{"n_layer": 8, "d_model": 384, "n_head": 4, "n_kv_head": 2, "head_dim": 96, "d_mlp": 1344, "vocab_size": 32768, "activation": "quick_gelu", "norm": "layernorm", "norm_place": "pre", "norm_eps": 1e-05, "positions": "rope", "rope_base": 10000.0, "rope_fraction": 1.0, "qk_norm": false, "attn_scale": 0.102, "bias": "none", "tie_embeddings": false, "parallel_block": false, "init": "trunc", "init_std_qkv": 0.0337, "init_std_o": 0.00842, "init_std_up": 0.0337, "init_std_down": 0.00842, "optimizer": "muon_variant", "lr": 0.00735, "lr_mult_o": 4.0, "beta1": 0.95, "lr_head": 0.0188, "grad_clip": 1.0, "warmup_steps": 200, "schedule": "wsd", "decay_fraction": 0.745, "decay_shape": "linear", "final_lr_fraction": 0.05, "batch_tokens": 65536, "seq_len": 1024, "doc_mask": false, "train_tokens": 364900000, "steps": 5568, "dataset": "wikipedia_en"}
MLP neurons of a small language model. Each row is named by its layer, matrix (up: input weights) and neuron, and shows model dimensions 128-255. Each number is 128 + 24 x the weight over its row's rms, rounded and kept within 0 to 255. Numbers have three digits each.
A block is one neuron, or neurons of one layer that tend to fire together. After each block is what it responds to, as a language model described it from the Wikipedia text at the highest values.

L5.up83:137126095135140058124107133097113147065091074122173132141139137117155144123143138102118104133150117100107141118138112136137141118127130118142119103135180124119172117141146100133102052126124108087107118144164124097090107126132132146165125147150122127125157119160123154108129143124149119126095128158092175127110143123169100171170139143079148138136165110142123099094142096164159119113135
L5.up896:124109113109128101106118132132099122105122101121137143106136119137138115148129129098097110086122172103115177120116146147148140123158131132101134167130149135090138135173122104120159131108136109117081127185115116110093114101171138131108136050133106101135166132170157099151110147103130119137151104190086138081137140101127104106138124123149160142149175122145140138122132121143123139115098
Description: Indefinite article "a". The article a starting a noun phrase after verbs and prepositions (led a force, file a Form), also in titles (I Care a Lot).

L2.up63:167107146148154135113128104111130158125165116101101134123137153128073108121136164116108124093143123169145127181081105106120121109141142147147096161139143121138160115121141035113133133140141130126100098138094110102173119173164167120120133108134165120103124090126159127096148104184137106157125122065106120145128127125125093162163117127103146101121180103129100101135083130144123133125144
L2.up167:131108131133107128098087138132146088125162126102153115100097113130122153141158145149107135149129125140157127150174099139100157109118128181160161101124116134140148134131096137137143167146143148089096115166104121154115102161126167189104086121145083128131115116161134081116155129058121130115139099154163127109102075110124075141133144130134123168132138117160135118178149178126150158149115
L2.up500:120121153105120106143087133139168104112160113106150138202136137116125153151136116155147104120164122157144179167120104176163117125148127155129163140129136144145091096107105175154131152145110130118150129119071148136159169133124159200127149091146108107126103120086134177090147161165104123130112122111154134163113125123134096134138116118108084097153111142161129130138102105117137134136101
L2.up719:178135113089134131116154154154095152120146139147167119088158146152122149134158131140099118129121127105133144131112149149113113121161129174096140101137103120142133117161118114173084153135099129090089133141107146119118092161097159109128110173148123133182107107166143061096131084173102143100154131142107131143090141078149076156133134102144080105144108181130132119136135138107108134184138
L2.up814:167156124150137138122123121085081125128142108105155138139145135114128105178129079142099167088088125124127129107090153129151131115176100192154109105144160130126101144103116109113121120117137136089118135135104155115135084148146134139121094136159152124139121160110135114137130135146170124124121065135144149151119175134110092138196099122129075139127129208145156105151159101103159136127120
L2.up865:139121102125134136075114175116145113136145132109150122159100175156166133164149159149115112112050120108157127144108137130159133112066141132099126137104128148131158108142102123116126121138154163133145139157101121100132170113132133117137135109131100105130111066139105116126112099148153135129124128118045118175126148118117094147103138135135152127170103154130181159155156118130164133152122
L2.up1013:124107119166123121120142125146091136106166123122109127096125133174137110140140131122163102110183116179149159131169124158163141118165150137122131129135112148132110102188119126072111119121163114149148153126099084113121094149102118110151114155119166151136091109145151123149166135126111138135151100161137131141073185127146068127112156094101117109138106157133093136164102110158110093145104
L2.up1320:114137152150182135141130133116122120097156118093138097132129109134177119111168100170117125089151111133122140125173087111134132136153174171139110121169091115093124121147110090093122108167138074166112136123078127097129093095163100166152134094164101084115078132119154130140149099155115122160135103132099114146127163110143087107137132081145153157147130121100155112121112121135124099132123
Description: Surname start after first name. First token or piece of a surname or middle name right after a given name in lists and rosters, e.g. Carl Weathers, Marco Meoni, James A.; also said/wrote after a speaker.

L3.up284:114113145132095101136082096116125165127121135141121110078150075167114142140132105094159135162122131120087104131177163186126147149131158160134136099110120121133123106125178121108158114146105131153119148109125139114140130139171113084136109153111133146127124145093121124129103109128112144123107140157119081064140138106130143102101118109131122118123132186131145079105109137121088143127119
L3.up370:127142129102115187126118093139084145125135130102143080113160081132109127116125150136099131157117060092117158168123162158099099168137142135129079124117146088125105124129173137148137104157125104119135153154149132077091090194148168137094149171121078101160138145042137152129111146140130153095151142102126113105109147150148151143129108108123142140144167060152140090126160101142131119085134
L3.up719:114150111123103108120090120106057163140108142140135113152146091122076138136112131129123116182125113137134119153123153155137131126139148136142085113163113095147136147146137135122114139128131117098146165110125122085113094152127128156095155185074133164124131166105126131150119091159135121112117130101132116121162131090117158115144136079105088092122110078158112092067110074133105135141158
L3.up1209:130110093175111118130109141132132175123104146066148125114119104148117120126133140124160124148128135122152131180154171206109117143122120131144120111167099108140159152122158126112096126159153117142164131136126097098140128141137128159124127176120113098132125135100110141159127108161138100128076083080066117128131101125138176131157098127102100128178121128160129122115142106137101104126156
Description: Pre-verb infinitive/modal slot. Tokens just before a bare verb, mainly infinitive "to" after verbs like had, needed, decided, continued, plus modals (would, can, will).

L2.up735:144116134105127080118119086133090169114137136114087098091121116099125170164137170101123144152124113104158118133144164157114141137119134160104128140096138128127117112106149105135140098140151096135128122099135111147164128109165113104149171140099120143081164119111113125116154138182132155172112122114131131092137133136111158113101090089128135085130158114143147077144144159129133122126134
L2.up860:124139129123129101116113109151076144159112168130090112094153125115101140106144118135109122123119091135146142112082150138122140141131136142133130095165117143128175150132163108115127143158104110133137095107113117056133106150127127124126127156139113141127087128120127155161128127158147124115115123090132133100144158094120141099159129087122103122148106113171127095107160128140092120130122
L2.up982:131137167152145083095117121094142110113092152130117113085145107146108154108084159176182101170131109132121182123104141130180179132149066100085124090135145135162121152159133146123128116118096135113146101123136150133124117099142153148128137102138145120141126127098103102157128099133111117138114092124130166131127127145145116138144134156167090120129133131132149108113119112127120114101124
L2.up1066:139161136146094095143112104136130140151129112091097079115105088086132124121135131134056137099152113122106135140107167142119150109151117145129108130128147113151161155129143129137153145143123113136105093147141122150107139076133124107156120149194141127083094126117135069111138147165129140111147117150124127111118157137143119128142157123062104153176108123146098088129112122148105153068091
L2.up1148:126116171114116094156116117135142129132104143136183124143107120171131145124102127147135120132121092097106130129100141130107152097149148137146084148118099126130130156133087114141112190166138124091113100135074147087087150104114050166130092117138144120114140138110117113132163113093123157118130122152127128179134131133138136124166128121136114088137135114173130132156050085126174107110130
L2.up1159:132136118150142116105114103149129155120163130128126146085141105136132118097143160131134134157111120101136149108150150160107114139182169104136127082147150140152139152120157117131153116141125120121159146081149149108104097139151123142108137166143134140052119121118141101106139180145165161142131104148179109097124101119156158142123125132101164123158113086171099118128140116085145128086139
L2.up1184:163099106126110157150127111093136134113134133098157148085150116123133178112133122167105137145126104138124129131114123133165127182191150105121141114111121127155190154141110114148147138098127134118192100124142111117106130166127132117140132137092117103114137113136142188122163149103085101160120151121153093087137121118124146150126154078131122124151119119161144135142127111144110138102159
L2.up1233:101164123097127124150151100112117170157112140116141128152104087117165120111108128127172101150165090111102150094142181137126063090130142108101129061142152127122132153101118116159124121132120110087119138103100142148114109134123131167101090137128126123118098154138135138122128119107115118149139158154151126149107054130118157116111121121163107123135115146116145106117136121105131192106140
Description: Verb-phrase auxiliaries and to. Auxiliaries, modals, copulas and infinitival to that come right before a main verb, such as could (not), will be, decided to.

L3.up103:096127078119151130139135070118124113148101161095163120147120086092118173118121105115101107138090119105147082107139175157164133133166120110090119121153125110221141160143122168128140109118142121146113169185121150167145080121125104108098130098100121127107133113117100153087173107134080110131112124096119122110123130122149129137150185202132120155101140135156145131158132132123157091134146
L3.up123:080125076175122110119117134104125111172139168141133109139157120101128132155177142119200104088170192138135115143159116115148137133154116173111127219152138101115126140118139143123127117142166143092099146145107115125123140141146121125104148134170114125146106089099099104112109125161117130156155159143150119064125111114130127122174172134110136091114172138083127085128141162168166087077160
L3.up697:085125091118182145099109149130144121116114133113153161121083116131131156139092156147116128164156114123141107162152144146126120130147142125114130146092150112177131116090127185119100120108146123102124119136135099123136146113103132158134121119097108127141167104123100113082164145119123128044124197133104110128119123153145139119127082163083109112109138151093145106136153146086136099131108
L3.up1134:085105141172145085129121113097095140138072159128143114118137104160103098191185138119122108170150099131173112146125118096132126108162124095150171132124089151149153103119146110146119129117130132094114172126115121141107105135127095158144115176172145149089117123092117148130105140110081138107138101135130129108172119105131130091160126162079111127073138159100188120144154138167107130152134
Description: CJK name characters. Byte pieces of Chinese or Japanese characters inside names given in brackets (蔣子文, 鈴木理夢); more weakly, "of" in institution names (Institute of) and date digits.

L2.up51:107098145128147146114146121102102106149114091114097124122158060124157131100138124117125164136141111121095126109110135143130125103167138122112130133115150141172126129101106130129161104113113122079117115120148148116153164154147142084136126103110114086166161115108154064115132117103155114101097156113133187126098118130121155153178119130155107142122175105114156104115115136154125143148106
L2.up179:090162162148130074124150155131139127147138136140140137142119135160121173150138113117112161098088117166138157149110121112159093119129097113105135139150146136121100135143084102107084117120161113075156129156114151149141140118139154131144159116128101094093158121141156101125147140124131101133134105115105125157128148164168093130143094112124112130091097096120125126112128120110205140146076
L2.up190:141175159069149161122104081142134182130137129129138123133114124147127123121127072153132129145134138111149130109129112117109123131139178157160100146126111131141134135104078116123146122141170152122124108130130152098074117138084127087089080115136116136087160077093130087113133128142122132141091111112096088135144113101121115124111109121160197143128122107102126123174117088128136151086151
L2.up249:103175137138142112100162152129154123088098136103119090123107108169073145138145157160102140082156120141162074114063102140121189150175143097160111131176143147125113107101110163098128152133147123125093094141108137128167125118157134125134131138098092108138134125097158105101097114188108117138167123116111118099133134133111129163135114155156138131138125132132133088065111109112144095106107
L2.up354:137175151126116150137144115117120159144086170089128154134099138132117148098091145153138091188098170119117157094156110112142096137129111162114124135132097091163145170135119138145182126120123085158126128129163139143118112094143098106124130088094148131085140137106151095141155121144141124171162120107140094132133100169098157105108104140106145151124125143138110119124137082121141110082136
L2.up359:140159141148146138119175138125117102123122151120134153146138088169104110108134084126066122106158142159118133138136146133127127101116142153144135147169174119113130124120099142127095143110124141130111109080103140137150149143157126141122106075117103086141138148068179113116141137107136156133144127139142185083147143174128156147145147099172138112132149132111111127151141120173098149112095
L2.up454:105099123140131126126122131083110170154162134129132077149091111106117131146137152152111134118115131118140135156147192118137129139173120128128110134160112126113083119119125149111140112125141102124122080122172106151140146106147091123119088083116153169123163162118123192129131150156141094116140135110097102115121082116152091170149147135162150128140115137139158154137134105134118138113134
L2.up1232:126144104148148141091150109145143151148160131137108076138111115140114120127113111127082148121111069153140119145162158103161117122172121123145133121117112142121094104107143162122180136126160130131095088135117147106118160137121127138124111108149116139144159138131153117124140166106142100122136111126140144165124118131124143147136101127132103142130123157122145129145102109163155135109152
Description: Inside multi-word proper names. Middle tokens of multi-word proper names, mostly "of" in "University of", also "Republic of", "House of", "de", "van", initials.

L3.up30:142142140117165119114130164112147106155092106114155129117104133121152107151145136136119134112123133119061103139170139133096112132095108111125087103104160115132115137167158097139131115086127177123133107141132127145131144079147095110081134105117113131124131138114123131142131121117126100162144099115189146138118112109112141133121125106132101170143145127140126151102154118126183095125152
L3.up35:145136141104106054097145172138113107159153162105107079123112107072144164153121119133149134131127143084083146135109115147140131150124095124128170180097127134157090123078093097155161159138115155145123100096112071120097133121153148111095111114153118124104111130123170110147144102133105151103139126155150102176155155172157165145150109110150169136137157126079126112104119093136154127161145
L3.up187:080153178137143122125123108136090139147096173112144151133157113128157098151100120124139142094122142132113144090133153136098116117101152080114127167136129108146109120080143113137132141122163141167190111106127119150102129074128157120111150150152155149152128104133143092112102156131142135115155115119117144157151099065105140100113112135130113126188157128097145094139091110152145125124104
L3.up1166:112136112136116127124144173162096159156136159156091090127085137080142142176153134108148125128135131111108137128158121162074157131122136111164144140121158123128135118106162097121176112146128187164149121114124151130123139115125132105137110055160109112141065116133154114114121093128144139123182116124150106162161126116084143111102100144106121135103150138065113148079123114094143128137144
Description: Sentence-ending periods. Periods and period-plus-line-break tokens that close a sentence or paragraph in Wikipedia prose, usually followed by a new sentence (The, He, In) or a == heading.

L2.up258:187139169139133135126148107168102109129135125105102081117108135113162165126124122123131074115133120110093159135130137143120152133158101116152128112153117141082144083110103106149122077139099112150153126124078092114125105078105150077138149096167106099127132123140167139112113096120118129160145126144123117162145145109119139142153100158187135172114140105085136120126066126137118131105132
L2.up418:139172113162120102111097130140110092139102117154151129080150124154163120107139129139147127162156119172098132155170161138162133104138114142113141124126134135173141126105160176107096164169103161122107163121093116135129125151113130119160159136123096071125152090116135094104130113138104047119110142167105103123127140115163096147143116135114149178114157110119145113101165172115125132113118
L2.up491:119132134101152100105130127172120155119084105162165074111168101143164119124165077135111129134120147128140130121130152094153112129126083151114125157140114131152151099140161109140139095134135135101129110105119116154131137076153113161110100128121096119143137113120143093089130127111093103188125093146132120107159128114130145102154114136126138114134125134133139139133154077146179123113125
L2.up674:157145140110139119094119094149152152180086121071101154071114112136111119121168150152135094146092165148101142056103161102087117136114117134120112089123127100107114148131126136113138156118121129092156118122201130105106114118123136099160118114132129109118143118118151148138155149158094125174127148136128153114115101128130165140101109126134140144093146123108116132149136122114123139130150
L2.up857:158098142137105157079133131114162126110157137099104071165125153146108146141168113158085146099166111130109133139131107144165128145104156113153114141129115117121124130167072117107131101146108154118092127166087160157124149141131100135118103088115138127112119152126158120122111117149120080135156099106140087136134114146131113123151165132103140111123132133085106135140159132139133138091125
L2.up1039:164131173149139174108128151182162141160111151066089118106139178141144136112127142161076120119139135125140142179134146113105150166099117126126089105119157123100097097130137118129089085110140138114168144149154114146142135116119157136101147105111107137108114137101153148127127131149101122107119119171107136110119111153101136177162157099171126135107118155091121139129122128111156135116111
L2.up1183:085083119124111138138113145100158095117147113135137105074163125154132129150167138152089127146155114112106086123132146135151140132108114110139139127074149162098181122085105160171143110104140117091129083134140104106086065104097177102133124099114116126159119123122135096131120163172117098133167136099099131184127148152127136142144122174104123091130100161130152125090111123086152145141126
L2.up1208:137091097145126097086095155151077135126124143145116108117164144174141148128142094137142138138141160157116109088143117170161157135115116128141126147143111129162120151154119077137125101127118143101142133106104109110156163102162084128106098161116127109088115135111111165118130156101114189135144089142108105144155128137118178118155105105102131158140138116119131095128110110143139105106136
Description: Indefinite article / initial A. The article "a" after prepositions or verbs (through a coup, with a record), plus capital initial letters starting headings or words (Astra, Audience, Pittsburgh).

L5.up791:118123125110120152104101099126108122142141153114125132128109139112135137107141137160124100129092181104089137162132167121168118105107111158115132101084114111156111129117129110112118149170156158140120143073136133130104088130153139159074119149174161160100083130114114151168161099089150163164195142124130143130161154108153188141131127111089134132156148105139141107049114122146134143123139
L5.up1108:073124109120102140098124118112096101116126130095190087157149095127111115104147136166095123153183151114124137153135100146100129131118155146152166150113088138136146145108126114131098115170136109124122165114099135148132101161122130102110126189136130111157110166090112136146075126119127105133145091102125095092135118093117139135122149128077100152150136111144106115094144122140117122146129
Description: Pre-verb auxiliaries and infinitive "to". Tokens right before a main verb: infinitive "to", modals (would, may, can, will), and "not"/"also"/"only" after them, as in forced to stay, did not win.

L5.up131:133160139157149101106123098068060136115145192089144144129127133147155108146120081119146126090148164104122145150157150120078141123125117121141109121148114137164111122105149172101091157123118112129124171079115105130130134110159172111109123135139150117137115135118150092105131113088153078151166149141107154131134185118146112105128145128114137133131143107116160116137130082123127127197156
L5.up1316:163141162120128112140185136107139115139125153115178134136112114130080102150120131113139146114143134136115134122116147165124108164132077109120130121180156121104123137168105089104132112143094135121098171166109116127126133132134110091163106147162126157152147149171121085110110163174132100114142137141142212158150176103163096099158100094124140114099138090114116084136123125085131172118137
Description: Paragraph-ending breaks. Sentence-final punctuation plus blank line ending a Wikipedia paragraph, often before a == section heading == or new paragraph; also occasional initials (D.H.) and nouns like company, names, children.

L3.up273:122143117087122088090141117110139127097128109099146117107092164128160137187084165138133138133128139133148145085123136127143138121105167096123158118099095124138093154132079155135149121136126159138057142171092153160155149141143163165131130102119117110083109156129130177156155132147149093133147135116140136168126160107115130130116152107135144128132128121085126144114122108106122117124121
L3.up490:107101113152129124135163124137157121126165106125136139144120183117129151144144166165148092165091104134154162121125097158137185100163157147132118132147132088118062129132130058126109126130082159099136094140137137149128115134164119087120097112105173094144148137125128140139154132138153106093166061105122146143099152115146102103139110133151116182119089171096131109122131145109154122153133
L3.up707:096090136154138121096112127103123166103178117125148106177118119143155116167175146139128102131111120139171145132109107166084135134156131144126152134176180134107091128139094090119121127096136141101094083117124152157107116135160117097129109102126144098150132157155146113149144177152162103119112084131138128151109150119146110145103119109137117147134140145126131132138121133142171116177118
L3.up1331:137146145164145104125135115138103094134158144151161113120157139121127138139140111099117127142119118170118162158118109132145117109132093125116175141111136134147130140127123124134166117121112147082106091130112107117131129123174104125138092114137165129167087098123108109158193159160129096133126122144169139137116175127116104131155129132116119117137122132147161143114121117119082147192134
Description: Surname after first name. The surname token, or its first or later pieces, right after a given name in full personal names, e.g. Phil King, Liam Miller, Christopher Marlowe.

L3.up228:103139128142159138133130149092153131117108085101141091167141127123142136098127135122111185146124168152146141133107127158121117110102103110105163175107126129157203079113188106179101108121125133116170136079105104163093117115085127135154164167099136101164162157165120100149134157133106119118131149171139123102106122114144144117154149134159121164128137132137113117108131081164136127144133
L3.up272:114116124145141102109121149116125159112129166138106105135130160156162160119149095114131170103123142126105136147122106081102136119116098104122143100129155133105130113141112106123116086124119145123148106185117112112088108127107148117130111090135130136102070143097160100114094115159154111158179086108089118155111149084128132112159178160126155139116113123077134124101111134166129092133155
L3.up1259:143105105088142117103122158136177121125098150134182129130084126107123147116113196132140128146123093142099122104126133163121126119163105101119141129092143091127094124136165124140135131119136089082164092173139141111109100161092147159141100090151099103122154095138154136136146152119092093124150132124105113128093154145148128104170126085109160116094164106136148143074085158145130120129135
L3.up1281:110145116162147168094131183116157162106128151122148114132142121121133146173157125126090119108150091123080168163134119121182083129142116141153099141127137114177153109145146111155113120134124169134125132156133110134109139158123147122121136104156121131115122150119125108126134142123108114165179130142152154126075118136100114103167148117154123132170145071113134138111143131111166112131103
Description: Indefinite article "a". The indefinite article a or A opening a new noun phrase, often after a date, comma or preposition: "On 25 March 2018, a", "by a", "released a".

L5.up19:138058145142156126128169119100131135149150106112123128116159163144109136077136141145118143157162127099145152176131116171118144095188141109134119113122129154150141129121115098149144127109120139164114140102169157144151118119181116106141122107141108174150113117122124077126154115126106130122130130137107126088119094104134079147124129110112109124101146128121132137172143168128101102087068
L5.up291:169133119099142140104139145159155098157107163121141115147113115191081102122103171136163169149130122109132168155119137121167158120160143113085127118092120113100148123166133153159123113135119148106120149167140120102105101091171128100123112138139140075146150116127152106114124101117141153150126128116116134150132095077166145101123150110127142127116096092116142112134134135094162129156083
Description: Opening pieces of foreign names. First sub-word piece of a multi-piece proper name, often a surname after a given name in tables or lists, such as Pic(asso), Ag(incourt), Fut(ebol).

L5.up964:115134126148132136055145129141150115111114140086134080131126087112143118133125138135115135118129071114174148148140123120113155119157123114077099124120153121136159114146182151155102102157137109130097106136129172109139091158066133130114141121131144125171133130109152153112135116120133152133106118115131141101134146129085090150177119141145081120140174114096111146138123123124142124157134
L5.up1157:102158125144122099119144117173165176111089091140115116121111094159141129168147152144160082114164135123149115092133130176118151116156135107063120100160130139117124123092132179057102132145132140118100090152153110115135102162100146178139151093080133107150138136153154140123157080130119126163115115158124086125118150144139126148178125132171126115161108163102120137177149131119143128093124
Description: Sports table cell separators. Pipe separators and blank cells in football and hockey stat, score and squad tables (before MF/FW/DF or numbers), plus sports-career prose words like "a substitute" and "on loan".

L2.up174:133136107120137114104147133123133123109150127131129145110085148097115136132123151081175107147118094098099129122149108123117115124149082128136150128140158145159093113145141108139151101099138130141105166104092062103101093127118148122151147168144135172138135131119162145155132073137140148155153079145128126118133144101101106123172093122153127116126122156073114114100121106153166139164161
L2.up176:141145106123119092082087118146127125117133167101174129142123141118139116145146186133152126125182126105130110111118148150137151131098107133099140149118151134103086053131133106139145118156132142110108118114095090171110134141099166133130120153122133087106088107127170141107123143124097129122142141113122087129136137150097127117151139106120104100140120150107093134131133110141132125119138
L2.up373:128151142157129067115130126138110112125140164131167129110132133148105124167137128120200118141133130131090132141169118140151147162105126147110135113097107155144149058093152143121129141118154082165130116120127124101080080166102139120130142121142106143107096116133156128121134058128167073119160131130120110136127156140141127107131139123151121105131094124069086095135090077118156156143132
L2.up465:137104108060137125092135117103114147131120151096119165083135096170167161164139161146199134115110145127161119124132123171103135147104093109112140117132129096120152122124128110161139134087173124156146152085121101157089125133133177115144170133102097123130162132130147105127152136113102142092146121168116137144081119141179116125144107145135151110133114108101107076120157138146123127141131
L2.up554:146119138083115102107113132107144161101129134125136146120103145109152142132134147131197114092126129128182140104174172126124176132116052128121111130154127120165187117086118122117156148118161144150130116099139059143093115148120157090146165121098101164163116121162124138078147135172102068098155130128093136146106122103142113128140150122097161104124144112084122134138128119122178114144164
L2.up774:122089074089139121078116132162149116137132121117134133128135140133170138148154115151159089133150092103083107147152124110155116124139132114114101144111116077116129109138098154150128177143177142137138154124159124123111121154127133123139107149134082123124127145112127095144167091113131135101133152134147096163117169150145155109091186130121165109108102133119120117142109122106094145144132
L2.up1080:148132134120151122105155137129125142132150150117111128112109127107154161164110150109139155124107144075086073136166127145120119139143142103119147085138160132132131150130139138099186086162123164165162168139130134118106128120122124112105131130148152195103146116139186112118115066110088139136139124116145121096110137106123135140148159136125130126113138112084105105111133068164163150138131
L2.up1267:095092049141133090118094133140103120108116209089131117121090084111121155180113114121183138123115112122128134137118146112133154103131118111109113130145153136137116135127178129132153091113180114135142108081133103125113120152134102111141140124123147109174104080124157121111118158122091093113155115119130132161124125103163080158135139102154117111140153154158138185157080164125145125144153
Description: Start of new item. Tokens that open a new unit of content: the pipe starting a table row, a list dash at line start, "that" after reveals/said, and paragraph-final periods before headings.

L5.up1125:145117078111132119127126118098151139145182115104166116125119145169138130126105136113111148125138153112172102104095089129153159124086099182078126156101133130124160174116140156101143144064109118128112096154142120127153181107087129126150139107129086135118157128144149132130100147108135102121175137157150157101135122146116147131096135103145096106109148138119148136129118123141127086081138
L5.up1228:169125098104180121108131118172127141124086134084151137081126126097144083105142165126109091204148114116157104112150139094105117158107180151117117158109108135122175120132166117172121128120115088132097138146150143108102110130126172145104076176104107159113129120082138110116146132182104137133081089154169157140117134119121139119131131121172130135112113107096114135146116139123150113096104
Description: Place name anticipation. Tokens right before an upcoming place or country name, mostly in, of, to, commas and table separators, as in found in, native to, Monterrey, Mexico.

L5.up332:106144190130158114112142129117130144135093124162107113131116181139106149119109131126168091151130132091088100118118101108144125118170118129099148128115085130119156119119169144125112082117127146121132130153124100090128106105159114139128126092106144137110141116109102079138143180111115167077107134126161096090106142100135117128113100118158138110090143126100103122148146090134137116178087
L5.up1115:101151106114093108122111114099116110077129136114092111084146142100126133088105163094136117125145152126091088134160134143119133134158095107148132095140138134149120144113140128150086131111148156104095144127108120129127184128125080095139133138098157095136161124129105120115139125135152121125173109108152093109140143173145164116126107101112139098102124124133158092102135123084112097198136
Description: Parallel list separators. Separators and connectives between parallel items in lists, such as pipes between wiki table header columns (PF | PA, Season | Tier), and, in, of in definitions.

L3.up319:140138120092130080134055074124087110124139101114105114129141142123147133118157124137103139147096109178119134093107134123141125159117105114142115120115156159156118135159162148085133102161145119107134137105154152096121147078121133111163152142132160153135122131121161100140132185141155106092125086128108123111129157120111126144127108128162126132104119093122152130145136115114136122112119
L3.up1139:148099165118100115106114147116149150119122133154123119104216148113125129137110155104104122148144144107132160145115109145112131167106172094125121153104143145139182141125165114115126111125172150106133154124151094127143133088089137094136149078105141137105149142125149096110089126142073153092122116121135149163136147181134136129164125120125081142155146120100126111146142130127170096168142
L3.up1253:149147110077098159132144116125151144123058139123150146126097112085134158157101153088141092136099104187151116106143110120132114130121119141148112120142112074132102122142149070147128149131097164145131120113137140154105118076110148117150111124141107118148127113095149143118143136130135130144158119145136116091171090140161148139108164116148083116109089125093136106155097126143169104137107
L3.up1311:076131148110121132109116161139114144125154159114171150089119153109113151121126118145126137141140110157106134099133113093146088094138099143129135135072148149155162098112121126152149141143120106116153123108092161082133149106138096129200144097144174129118139159128115122131140158142088132119131127176097142109138113140148140130162096108158093149122111125109159113162084104119159129101108
Description: Stat-table cell separators. Pipe or semicolon separators after a number or score in sports and election tables, e.g. 0+1 |, 1–2 |, 1;, plus a few 'of' in 'Republic of'.